config = dict(
    num_hidden_layers=10,
    hidden_size=512,
    num_attention_heads=8,
    num_key_value_heads=4,
    head_dim=64,
    intermediate_size=1344,
    vocab_size=51679,
    hidden_act='swiglu',
    norm='rmsnorm',
    norm_place='pre',
    norm_eps=1e-05,
    positions='rope',
    rope_theta=10000.0,
    rope_fraction=1.0,
    qk_norm=False,
    attn_scale=0.125,
    bias='qkv',
    tie_word_embeddings=True,
    parallel_block=False,
    init='normal',
    init_std_qkv=0.0158,
    init_std_o=0.0,
    init_std_up=0.0158,
    init_std_down=0.0,
    optimizer='cautious_adamw',
    learning_rate=0.000841,
    lr_mult_qkv=0.5,
    beta1=0.9,
    beta2=0.95,
    lr_head=0.00464,
    max_grad_norm=1.0,
    warmup_steps=202,
    schedule='wsd',
    decay_fraction=0.94,
    decay_shape='square',
    final_lr_fraction=0.0,
    batch_tokens=131072,
    max_seq_len=1024,
    doc_mask=True,
    train_tokens=1064000000,
    max_steps=8118,
    dataset='wikipedia_en',
)
MLP neurons of a small language model. Each row is named by its layer, matrix (gate and up: input weights; down: output weights) and neuron, and shows model dimensions 16-271. Each number is 500 + 50 x the weight over its row's rms, rounded and kept within 0 to 999. Numbers have three digits each. A neuron's up and down rows have the sign that makes its largest values positive.
After each neuron's rows, "fires on" lists the tokens most often at its 100 highest values on Wikipedia text that the model never trained on; "fires after" lists the tokens most often just before its 100 highest values on Wikipedia text that the model never trained on.

L4.gate904:575555461543544497568561464564441581450487518628484431551548532456568545487487467532475466566529502482578424588476474526565567427492459621518583456519501450539479457505434534487599469483494500540488483509547459573459534599488474479492416513494475496519473483549531513460596507584449397466598545477459445500498407546529583502520386481472449566491472589497509559478586497496525437565450402529563628452457424496517587450550545517593484456441527538529517477554542548503573472535453444390413455522518552500525522466508433460471476512496563385568510557575501445507482558488501415456584569503532588476492467472487551509546553454577502514439565435483485489440529551453481533580466549458535565537448589567511562566507455497461522574485522533517487421514553531573446492535419496
L4.up904:627474461506555502471493474507470484522490449565387444488561462444479521482472402429482526627550560517478578462443493471551462453418525461494502471475547421546511560533557481480537521455504514525542547489548539524483501573559441531532539451529476487464510527503562472441516414462512485508506489550496539510524454472541530496513498623440460554480465372448467509531543486542401437470471475548477513452506501530461461481611493491515525489588531514476538503488589504443580439544449441511522438473488595557457462492436484458471483527542483439503463473555444453573577599442484346550488531533505554493587552563430542473543511419525567467550532538471534512469523502496431553566495481504550546522529541371473420520602497406611481518508539504479474462520518504493502511475511523
L4.down904:560451499526511445494556461551640455410518563636475498439446469461487516505483477545534540533397502507544409551494492568536529546494523488568595419469524430567423470546511484506457518495619539546537525472576483481442386567461551479512500440622525432526512619505428536427401444559490512426533628546456398512510489522430369457453482535440439526590502530458422568532527517463470566435526486574454500510482573509508470473618513578582527441455564495456540533492593445471552508409485467478455528560520595503576471513482430438525493415548548479553466476497485546511554540474457437543462515579477548570559574524479471530532523505430567454502498547420423483520495561443499597545575467574480512450483498355572522560478531463385509468427460498435481513463618486452543470486573470
fires on: " | ", " ", "3", "; ", "-"
fires after: "\n", "1", "0", "2", "3"

L6.gate842:468548509602563592519491536557590472432572473506453523570533458463512595435489448577397461484493470575446420477551456534552547521472559488395483470498477450476509564552490370518389540463546652549417475460385485612573436477487550561475520501495471483555521529522536509473520547494558547502544536486549529579387475549609531529475412462544441428491574477569499455387428485433546494512527511526513594478537480565476484393509500588545505511515527520486502502395475461491487494511463510492478429518484473485478461389580422537517563544597459512505495537569433450501480566478511454473430518493482479548435555577456554546479574521541447545486465458447500507497516502526443518539545473468486475450531573562446468536471382566504495444567470502522574428446534429526430451570454547
L6.up842:591498543430536473432524595511582504512599481455526511500523559507483586496453495530436500353430513484467472518552478493429529505472463447548512487467514478502591496576427521453552485512510557517467531474520503567496503444384597411397569465445479557434513522531424511440555475500548522506549493447605513496531473518503404495478512576546469528416477491433575480418490484462580351543465403591518598491536472471456494464453475521599492505488407416504607457478482504518474521566540472463524484553523533584545635570578497573467533471498472426495425506508517553475489453585522455559510467556464578512515542466441492537464511384538478517448501495526513572504485537519482513494477404555538467490511408497496424493548326515490391543566434458520437574388580458487453577515484486
L6.down842:526456525443519579509515514544617466463608556458455526518537491522512571488488512510446463497485519497468441481505527517516604487513580522406585552461535415482550498480561458511533533522510552548458518502480534521538521544471510544475489499404519488473558475513486719570503461479515538554535556446517471547494529452526487558490497464489460524559532453455531608467492485456441497473559587434454452486553454488535434518512536561517408525501463498509479514502508425441499481560496482461533460560581425496476422494554475538553399556524511542587483538536533418507485552422503445428438495450439531427464494465541537524502526552508503482477493510400496490501555454543442504533450492520472406561447529465396601491506493491452485444476427603552553528399437436478411443547502503
fires on: "==", ".", "-", "==="
fires after: "\n\n", "\n"

L6.gate961:526489486514466510527456493546503571603474519545591480500438507454506583540483455521460548509463506471544466501510477611497461440422467535467510516482446502490557491580472474462518470530572467436492569496457484503557369489394507471402566494490589493442486450412526576499454418516538438449496529484480465565400495468479517553474426497408395496477394593530537521455490566546530498482398509567483628509497520490408438462540508578565533459473514527517522545470565469499539525464591560506454393478510504489446650458500579499458520495515438488471487474558587538522579508495411560571488510613421446547560547461498531563519481381485449584484467560482550534500483494521620547500469525566475487475513568466557412520430456439480457466394469518478557415468504557470467505565485516
L6.up961:603482596483485516488509471375544447404529532454511566572495545424548516512504511468510499510457510490481521546439470532580540388442482459441523501510488520523509485464503404395388511521500470523482620491518503549608486522390557410489558481485537470483532473486460543409500433472551469533607463529486469454599452427532560465472495584432581524532501446478531563500452510457494473497463447499511461486480411547469470483442503518499476418471488460524485533543613502475550517474513439430515516485470420541524542578625491465459634446501449539497515471534447417444463517531465392569468408481460516591476390449463476461480476440515495474503533540500450488444505521379556516606533506528492424401483461436400555491479487601473480643512541526478466573456572573461481485541513550
L6.down961:511419584529568385489587411490476509474519482455473489551573500516468428501462477477455561537473505485481406565453401565458643445593549532534613471562477518483505513575473497432552579458481461643502541541494520511507467520488477510563561498501610537464527508449505531487451445517503470476626437521459513444442393440510547419583465582456491551488603555452537609504507500439563471475483523417557533516442462489556466459539468545484462545461574529494436476431559494564542507549504457465559484464539493435537472507442512450540470530497462557514546614491496610541431530503466527515540519517557422368421496526430576452545419477525533448486520507415464446487671503509477449450523545498498440479436532538543496472470495580501465524521452668484503500509498518442516449592485462
fires on: "-", " ", ":", "="
fires after: "\n", "1", "2", "\n\n"

L5.gate874:496566450567533471482408487486488461560464454433519512359478518405510517569544493534507496495582527580459503527587598456478494524532444584490410494519512474569517392496463539447478589562440529577436496432468489614562554560544487438578511427506483461461559575540395424489488543473415562501521464453485437536503617476492523534485468526511490533507502491515537489547503548457545499468472498588394540432473529460457462475464426558517489452531536470543511476502541482379498557385443506461491538518507478500448501461452486487500537436502579451584479482577554449509564593521566429525512521449440605527483436418538474472558527524554535517587494519480511531454537475499452517420436526473501531534577506439500577556468493526477542526501457538488402494525555515490621616547480589
L5.up874:530481494475569573483472502488507493577464490520553427547475490568542554490532580519460447499412594435486461429459420513479508523573471408586531627428551519454450633512515508498485426511545527507517520452394544437528562440434533461558509535472501522517541561414576519498504527537568517473451489442580526501453440461514470623499519548436444519570514484509482499432464542429504476430469613553555553490491494514470590476498527524679563571494507531410579419481578527511498448545438504415556488589438514496550581453510473485489596429514489480464503405527475511521587533390583549542437463488429556438530504485466472567465557582557481463554537527519558531407508386437487508506525514508511527501475490573534493544553502429528483536479500519430540591488412460527533465557429554
L5.down874:522541478558480551540548528489566540526487458528471441474461505534509462463535587510463411533530558538395469484499496535485487535474537521542509470446469432509605565519484436503358455562457549476501471458317477501494505481563502439491492463444481458515516501496524514473560579466514505490511517426479555512449467585508505585489532556492487390514556424459461567486453518609510478542459531482475595495509532452534526503549437531563425549554453546392497475517472305580478531525577489469475455546473578494549495429448519570469562498498475421513459497583545437425504467441523431491435518554451611458504505547496505485517468481624448537504477490455445469484540436519538459507553469494494525577606410467556447439517524496522478547527590558516530552424456363561479535561458540
fires on: "===", "==", " became"
fires after: "\n\n", "\n"

L5.gate131:468482568532478491569548466486525601466510515444425503513489504492566467458462560556449487482499470570530471529504507528437396536512383491478442527464517504545479494648602594361607540519533536550515447537493528420609514547559491532437539512482557557541488575437560583517495465462613478516582491505588468580429596524432518414492468528514507421532489576525459548412438569507461449555574480486542486539500524410510432475471505507602471540480543490389496534495473450432459467539528472555454518448534520442499550551560445547494570491465477563506501451463459544466448492526404530530572509561515497482429349536454514457516447496595497504452474504473456426456467559472482511560461493575500513489569471437427494533455449512555510471485541487545514497423453526496482448518440541
L5.up131:449490471440495551556557473476551458428499571504445507417481506540577527406456429577561551488507481581510497518493400614615487489448517500552508437500459464560446509515524488587497467473441551533448454456468465475546498571467498395562493508522434412527496520506593545465605511486452494520492450442463504497447471451517541511577492561500515585459508488380443523428510487488574477478485481535506483481470553566529488459514560431598491434521467594520506537496416469477464505497462442497511487570535533487484590491505547477544492478521528436526457520489462475586475584552479466450451462541556465504465529472485492474546537493464510521490558538609480480571433440488509505524530626445517466470499452435458507462524513457420416430481524507448468561452506355494564482524560546
L5.down131:506482364507519557505632521513532483482512601614526400471487545519566617523468599511500569419428505608453518431416527515488505445549536503431453541535488463556498514460585459522481393512571577536535492456537560418485526518503399601498537573482491461554486408409513560466525492465506468496477493505592493480612506381529394552549534436516435498556507473476566605470506548443527460613470538448512465494508477443604559533599558481520501540587540546553459586517468525508530490419500524482470520489474498514570376428480483522520481516511517490516417509478474502488415486449542569453554436501504409469536450559475474510461498476453526520480509536510464504455550456567442579514478432510524510473582468483607511496473523402384515484474475519502487531433544528581564458495498494
fires on: "2", "1", "010"
fires after: "2", ", ", "1", " April ", " February "

L4.gate1235:454459380446544513528480520577482516517527471504577462496462508522464598578519469469517401527477483585524546428486491505511546545469406542537532459433369556451476519602478476424502482516564553441480470360564446506575488511450595557411552467452469453656483540519567561558442479525550411550526478384459520507487526445529471457538472564555540567516482557493474574448459433549549574514453534504446496531442440518440452507553447453544466517486414544523387514503503474479484532487462527532570502421527533473449499506431405534509492465438473518465471458460424554471518530504493615440529499496548475480493384436560473452478400530464563539533561522469420431464493510431553533507421543498622625514552536444483470439575553450492510478491486549579541492547524558538504499570531505
L4.up1235:407508450429488512540525513627460495484489494493510482521492531520442540483535574439512484441453617498510553436470509455447561641533473472545498478439463509501541570537459519457557568509554475386432586464450499482525477416512527518439583502479461442642496499597524522570450441499521446627575448463516538491503531430524478554518448646555488562490545516429510457496438411491518551522504524564443483514511429518446448411483561545496468522509464530544410511499516500524450471474453507455541505493491532485482540516519405500494421456469562523464469356491435474541446539459563607492557529571596482471452563511426584530374407508445518446474474488553516522473529473509559457494442463447501642509498521441575469437689504438486536483547437480557445488553482497509441534619582470
L4.down1235:410510479445494440563462481516506444475553467528467492492501535536490516486578549367509459520370463449521524492462493417446422540495449405449443521423418638480439437416445479504594523422497491512580465477537538434556493529462537416508539470501562348507489519472540507530459529534460527418455543438471540479380496562459562450492505509529542552469518456522535590418467578467432499551521466505422429554402475473543528489443581569521405553536598503547491537514453543472528515462454410459475555580439564501516526556539440527481536501446498532415474499470440492494514534498506523433560467525510455517536532558616431470482473469484507507578582558582424491399581575536591486503462481569562585430396580460503405590563449475515545423490487471473511473493497540460503467496497511
fires on: "1", "014", "006"
fires after: "1", "2", " (", " | ", "  - ", ", "

L4.gate384:514400632508466467485483507364417434436511491460494480526528474558422546547451517525487437477455446530400459548486483473471527513435506398443542463494525522495561479485502549439504487432486453444589494455456520490526442453533568556531409422474498428566455469491490479480555399487589496594504483511437508508486473509534551499480448520536483489507507460496471546452536412448483469537533567517511430553511450409633471601517440517472496552450521496425523491518474494493552578425479495514493536486431413509532575496489513514464547465511440597548445462498556538492496488518504561522462525506405533421467471448539579417573616558472510514432570640509554534511487545464547465560488517428558547515607525542414533394559518585512579485488516614566530428531495466443468413487549471
L4.up384:475427541468525539456529532421571417468456490487409556542532495579408521572548575426505483559451387623420528507443540468551452447401510460497476548422483532499548420520530463449506536481459499527481537484496511330556477470500502546527503499496477563517506514509506453456497476514518538584400531575537512531518585619479444442494512522444476481486601508542504564504512506557459496477573534564447494563512558452649432431524456580500521528550409457525553467550513445543481557510468509483473564470494439510436641526521473651477488496545377536518484551540512489452532590485513553549536456612484531437563431549480516494555576607569468542557498561550377496575432436524590497457509457495478529429528525565507488429500507515579455445469456567489444470531506501486556507483540491
L4.down384:480452456501507446421473505435442485476511417532460532609486584505460549463505460403465502443509451440495602480502542492446477483522520473583466623552510499536501523595519588532473550509485531531498461384397581390441563509535399493405508637538540429479424527552501481549491491477485534433541446633456512441505487469521451509557481496500520493572554515542528489519467435495422466525483551515474455542525567496491514521455587506426485491468526513478467542504514526483532486448507521552468515481397484582516553555484567568471424488637392363488541556559491496456546530546460535602512512455528410456531473528423493528422433525536475536412447521454500447544377481563527487470493475433396494460421491495574434478479504494481520449408487416523514447557505468549520507497526515
fires on: "2", "1"
fires after: " January ", " March ", ", ", " February ", " May "

L4.gate444:550576432513530500656508522523516568570442529499420419514444553599564481454342530557450515540470549459482457496507492523390503508495440478534459517464416515548523472467416516521465542577472513528541534566483443536508435462453450421490503455473505590459492468420501440519501596581543528500505482513526440464545517531554487477503507440544409546427519406511395486458545531505439554496528450593543524514585525472602460545530417524455499460500456495418493476510482440496501478559502561452447593517427525538476523489489578586543461532481516520486451457444427476528425412473590571536506488505566526565559521476525426592466494474550492499511525568485513481490462468465426470491535510492537534524456437529510467476519505467527481501491527525471519399426590517453526434451423425
L4.up444:488529474566494491451577620439443387475623532441546377481517506541558535564457536507576533501475520483504483527458488493526458519478394536531502417562484565531415485455462478512602534396529493519387472458479517513400546469533520579488470488448465456493483528495568427594494579490572438525490508620474474471412550533394494463470477476510504480491495547474509404617482479509482496502474548535500459407491524523532461492502497467479506498475442485560493601432501418550518496437498484497503548428533503570495459550422509519396557470585455481515529528508462498528587485409539452504564523510544443540588438469485489505495629521578471584433520469495443503565506511398550509513484514549451444433482488541474518473494538464539427425519419554614433500409475487480550553491593486
L4.down444:521495509504526472541568550473436444467447527515497468520492474520506506520544508512534495546428562541492514453455471479421485448422463532484552564490502549529475481381488486495546511466524489520457478504477459532524481530474545551500443458608526506479502461554521367507517470476527445553495435529479507515493533453483543471519501423559478478498468530504500408520477543476507534432471518507464480516481516497604479477560469482473482497500464502506474529519458135520504510447533442447470510429508503467470474568443465516534521464472506497495489480518453484537490450490506512545521501455580527514705488471515478514421520544548483528424475491488503471511525504411551456458423515526463537531470496514510495496490443475603507453459522605529478414445503491443537548407537466
fires on: "\n", "\n\n"
fires after: " |", ")", ".", " |  |", ";"

L4.gate844:432442505543535483563491546489501416521554526496511486517540510414579572408542509386432592444512572480523461453498437527590507555527446445518451532557430440432458532455441459538546461541581484587386454459526592473498476481490543496499463509479489569445520453523540505520473524514501559591537503438459488561481597550433474577452459533562500448520555575429566439468490443453509495521492470546426483478523494433484554503413502462507478475530478541496524506456519495567480496487472495468484476549467423520510380520504376490535559536547512503584566513560523438472527548521391471483476528525548434532522504563565556511517523489456475450541610407497525444440599480676587461605532482530431404515321517459480526594489485515566478569502486549504475455457432436483548556477446503
L4.up844:462471550592575429580504570448469466549500526521530522493470498433452555479517544476546586486482463389546459432528589521485503431552487468475505531470501450454484520508434474520533507436541502501529532426521527434508531563561464481463464511489631444494623450495544529432591622455564599546461508461601484465466488558579560531535565597467474578555442376514466575447408452518486506428537473581510549564541488511573495552535444520508507550523421496510556506554513486533537576510555469491517398508470564462558498479522526452461470432469588508422504508468399481484563454521486465514439564482530551651478513532386572603453578512519486515502501557560408365448570493496487505556559498551563550449487491482588455546527534501509516528529480518528572459452493457416442544445400453
L4.down844:549421568477479511494521546567484503511476546586532448522554500450571538503480395577546519455445452475522458556498531477490489503545481440552542535626458425575524488464477467482490425457495582521505481603520454474423463504510498465489532493547448492483513489550458517471459471489562484436470587467572459440514482499566483446484473485529456549517479455418554549470533552562550513519535488548398522473504491519534483547495466481521563481489382546487461547475582397589595541484511496544549482492561542515559582488500576517518469558538576478431465559527456537408449510471464417441472451463506430557505493545306475504536491517544582531464594572496557485499566476570528497458516433532523563514507492489551445467504395612516471506573461490441434422488476529413500479494578407
fires on: "-", "|"
fires after: "\n"

L4.gate1042:456547519525490534503432487506560414435456487543518448460437480459531510543464514551425444454405587466424465436547418520522442595600550495488413477522373409548501457576483506476520476438549516516383488481489536470420573480498497586512441457478464556450455506621470454443468434463433435545550555463453446499466469472467534562526344493577552534548496455513514460455533455507472480579459539480502541533515466444444505480520508410472482493456474487563534492458468447582441483493526526525566437568526494452535509499503502404554483514458491469427511360517477619509421564428549478476417503467486462455474497471482566497423562552527596559515508626434515550455523595515536514523549522571530576485522597551563482515446473490461477530544479637486444426438449453451521507468568484
L4.up1042:505492433611550400534500546519474449529532422411476431532481542470473500535470486527557536486409517524449556456531522533489472544556514496449515542471513506452495479491517453490490560448537424538468559505507561421487399478621529480478445607484476457465457439522542479425482479516502460565464564480447537521510527599512491523501627394529479578532585526528542598475470414498559438464477480375509559562465466518482492450608493604444512517536484534572568609382556467550475570410469451563511415463539563538503530448501537433461574427507553522434503450573442536616534513513506528475498473476417507488464503515465394475473497564567459515426511538494514587494509515496435451463429481553405534572564547496581517557593451371504473481591531477515496393490407516515457468540532515
L4.down1042:499440489498486487552571517507420436476556525595457474425476493476458468475513478537529368456558478518493476488415559553481491466516568532488444409480474482498463461533407481475479510522514498511432501672604464558520471479582405526539435417525526404534542453442430507526588382595473526534519559413470496521530497449485584422475531497474510478613468511495469600451433495466534537511586452549577461485488471529470562519508444454474554468529548480538411506416417372551486447506469485392515481420453507491500522480502440529456489456561499490514475429506474569509500449374475500593591514501544493578544487383531571457572460453428502523507551491396557457466514586570556465486570482476551529406487476554492616460499462552529508528536535387564448471467436541509468460533556457
fires on: " This", "5", "10", "11", "6", "9"
fires after: "| ", ".", "\n"

L5.gate455:444460500497470502435493504428482448471531540485465491559518425468543551460552490497603535428394545542505553409488426502439635511537447559458532479494537416437513519532435552544485490508514518504558489485536463592434453388549509545553542588464562515586536429541412456590496558468465489552464564520460423394501489590575523540494554493556457445453491425494471519546459535536492539528503432475350567477512489519514554511528572598457482546452565507442526412487412443490441446450622562464551540508550515535362502436527425548444586549477456554494503517495472513435468479517450497427550504423510536530499544459464613581604538463562500458428475463453515476485452464472537498511477509507495493442448554507497534484495566425524476536588507576437488489556365419411483510433486491
L5.up455:505534500452396515588595582541435473576572453466534490562479425563556437567481534575548563494402520456566497403490490402446505542566458511499506583442444440513471472550444503493571519562515499463463521444462573557411467452509445555500472452407526514614463462477561456599579461473474587421557462474505480524555533529535564494554502533512446401448521499536512467513541529470426491462505453510591546516528543500449596548496514541513572420508504587466514544373532473488478458535557573423447467463458566545531474629503438519482516569514539509491413515472475582488500595560518599432540515503539532525512526451438556477466522542517502469477460555465495442482470536603494395488433378550440473458514581476372508491491589515546557590470515522458539427399466415477502542531505489
L5.down455:483478558455507441429516459535441490560494539489468482571506491568567497443548425526574498425459477497539591474543564486468596577523380491418517588474598492497440432474457504475479499481535453533525522516495418551510484496470501500562565604460471505572550456479499495572500491452515466584477545530522539445503537495485603569513545450492459457430485504549480508551441504522557527505539513494418572485461437515540572584483522641516443465504539559615510502593479485428525496431426502432583481452639493448460532446512475532499455484520467533447518464552449593542498408563377466544558479412504514418449471429561575493562486542475523483515453420473548460467501455488561483479449584523428488462536535507526500522487500456478488500504571572494545468520411531458525536507509456
fires on: "| ", "\n"
fires after: "\n", "–", "\n\n"

L4.gate809:626498506498524539516472482470509493495366540507547516470485463428533503465529427458509506517521572453580596504563506580518548476505520539531483550527607526553599508618540527460537467588624503542491573486464587460597446473460412525552556409478420489403535442438527517552548398540439553483568582545548640549427592510595546478494492473477487475607534424563468517606461499497447501450447460525475489446415431504480558530476444498552490458536517437430491451590524476500403482530470441490426481511445479448508540464540571608541523533531556528584507470468479527446433511462512524464520426571485496455449472482446408499616502523582390454494480481460494501548512361537506573427425407447440565504514581518427534498481441526539516466521532487467523452459549519467552517591402485
L4.up809:514431493433520492452445498506499496522476411514560471420492504560379551539531606517531375546520476499495404517454457485441473567521465495467541528538533487510504398540394532572500557403419521498543452357542422575489442514538575421471452498470524423441526579518490539397468626495510527460456538403432387494496481491464485565421488557493480424480418505524563552482628597576507579421523476477513526476529531535378577488472577519547502538561574529575580512510531534449535509514501587483502440493575586506481476515472464503462558491453455499499541558521558505492600552459516513428528586505573470510481368564432451548427463646573490442527432521530429458516467517506504445517597493503353445564608514491478473483501548535479461590559563512500420557544534437419495567503474511
L4.down809:531386536525601553499407461505505457544557439548556464520505434456533552428467555531589423463524441472465496491496496635482450469512433485504505634476535551566511522523512500449495510578518539429537492519487553512483608481492492531490555435473432494545536535477488555488541531555492570514530552398521493419460581437523513535490490488477509485475430461532426519484483553442477510517500438503482441417515565544501485451492376482492538371608609543482459478472401388530542442491547450479562557536466493475479494513545579526602527510465562479493458517560558493467398508544526524557453537461538510475414434406511491416508478571505481435496450445591495444495482501544476476455510558462487502516506512497486496560533482439411487492478445493464523455532469387431529514550484538
fires on: "==="
fires after: "\n\n", "\n"

L4.gate1188:489523437512494513472515530503485532526432477369516398509451482506501603556536555546447516594555517529567505579454546541430531422492491493449468522473453558535496585486495481536434505536486524493540533535471631558546551553562511536470552501525620473575537484505463474366472574514499577473522455513402431433469533447448568539438569523534413445501522592535540542483400560508534482507492495550491512511475484487525456494519386566509438444550552499426541446463472498520457494483464552473543525533510483533463556503516486527508576522447578470514522464438401659586648526513519490433446487466445405563589511410525479505471572549499534514547516532550544500583549424494518523483608503491479482454483468506528529515507453451534490483482450457432505481439504485444497519498480491
L4.up1188:564442514470525566564464493487556498435470484475487537608437467502529460490462540548578535487447447414496374475523530523488592492430504462428524408506476542551543500548502484573465546497480556520462450556496482496462557504389421501517394509470508392517611500547495592437592507517552432535535465436509575480534448512490487473529510453475479530511559376520471527505547591413568475351530495511498476496534504558592446512572416427534505478511478543534479529437576514472522555570502489460429469549475514495591488470417516553409511480542433479520472521497523478483478515468508509451552515482441472439451503529486487507398631546505460448381587587508492521475475547374475548482426573490480565555558479403529497524554466458531421600571462499500529530531521516473517553475439523
L4.down1188:489474488479494498462493510505549417485520544506494561574518519586449531463496589527477525456472495561533530477503509494548487501445575536515444544487420548538487529491508470498556470499452491517450454500499598452484497502489495509450532475415545444558453541460496605546474504531383476533532576533480486459496586599450495415458592508432524545517501461555532425567624444476464467466512466514575456471478485555462563511562540455574494548482478506482581525480547768518517563522547520490497540513525488520502469494523467484475451478483567549530473545506521507469528492463517566471514518467480514444296531552484548570579514565497453434571486509525551563470408554472438565540464488593539515535447528536485499511594503517370587497510499533497496477536528473444492508521574511
fires on: "–", " – ", ".", ")", " and ", "-"
fires after: "7", "1", "0", "3", "2"

L5.gate150:551498384459566535436516437465517477474500472476513481446560479499554603512436530538448477527507515440510437579406439581399454456532461438502386492489455458474441535478503523464504480414476534550533577453576447482499388432524583512498480559536457452472432502426550468521490436367531519502494511390454547566468522515471530556473466462602501504489506529571545460484497534481521467443376487526466581470489495373430449535550485550498487496513541552525601519440482427509571533482454508549565592525513473564443487469513471637587456555481490483422571443401508477512424513504420505437530600426535465467521551483423474457460536480554471509544470403465430505533518546520437458465566518544458615451597518589562424525608437490486416553542449583521453370491434472563545474583565418
L5.up150:396619524521464522458597529541473570403470502475581480504530439482504459496465526414533507455437466513509489553475510440424532533544523455444543430466412407525461486537522581487432452465539486496463431541474498483502524524547485475563497473441603453424429406512461490518566532513548512504472480497529489509563588429578459517472527510481536565499539545467403498574472480484597535508546464510499500509601416562535478488453505540530559549552446512530557514503518493530490579562489536471558432610550496516533373442410558613511473457551488515540541443432481490417549502453501520544528518464501505491508469510443408515512481458562489452484402554413395487589459505468570509418488526566545535446487518565477535569461484562512553549451521443424403527488545496496468477476557615
L5.down150:538532469432481527515441480572540491473472474406452471531445534545438424578477445534572476465486510563521525530352517558531516509454453476525409524501495503453503495528467510501467541524462519570490522451452515435519417536484493506458481487534481439527450413498568421504477438468495485516539505411537504540595572440486475516609462486433552508559502486574630472479565499513534493529477534523518484452476543378581469547502521461566504480497586550553452517573441174505487543447499458481470478546541482507502523449534494447490451518522488535572475579473531485575427582562527472509558484456475471492543567523575515471518493597549490544543497424430549544507437577569469535507518505500475586541506466490574487505551464476431494484455428568535450494475454408421481459596438525
fires on: "\n"
fires after: " |", ") |", " | Total |"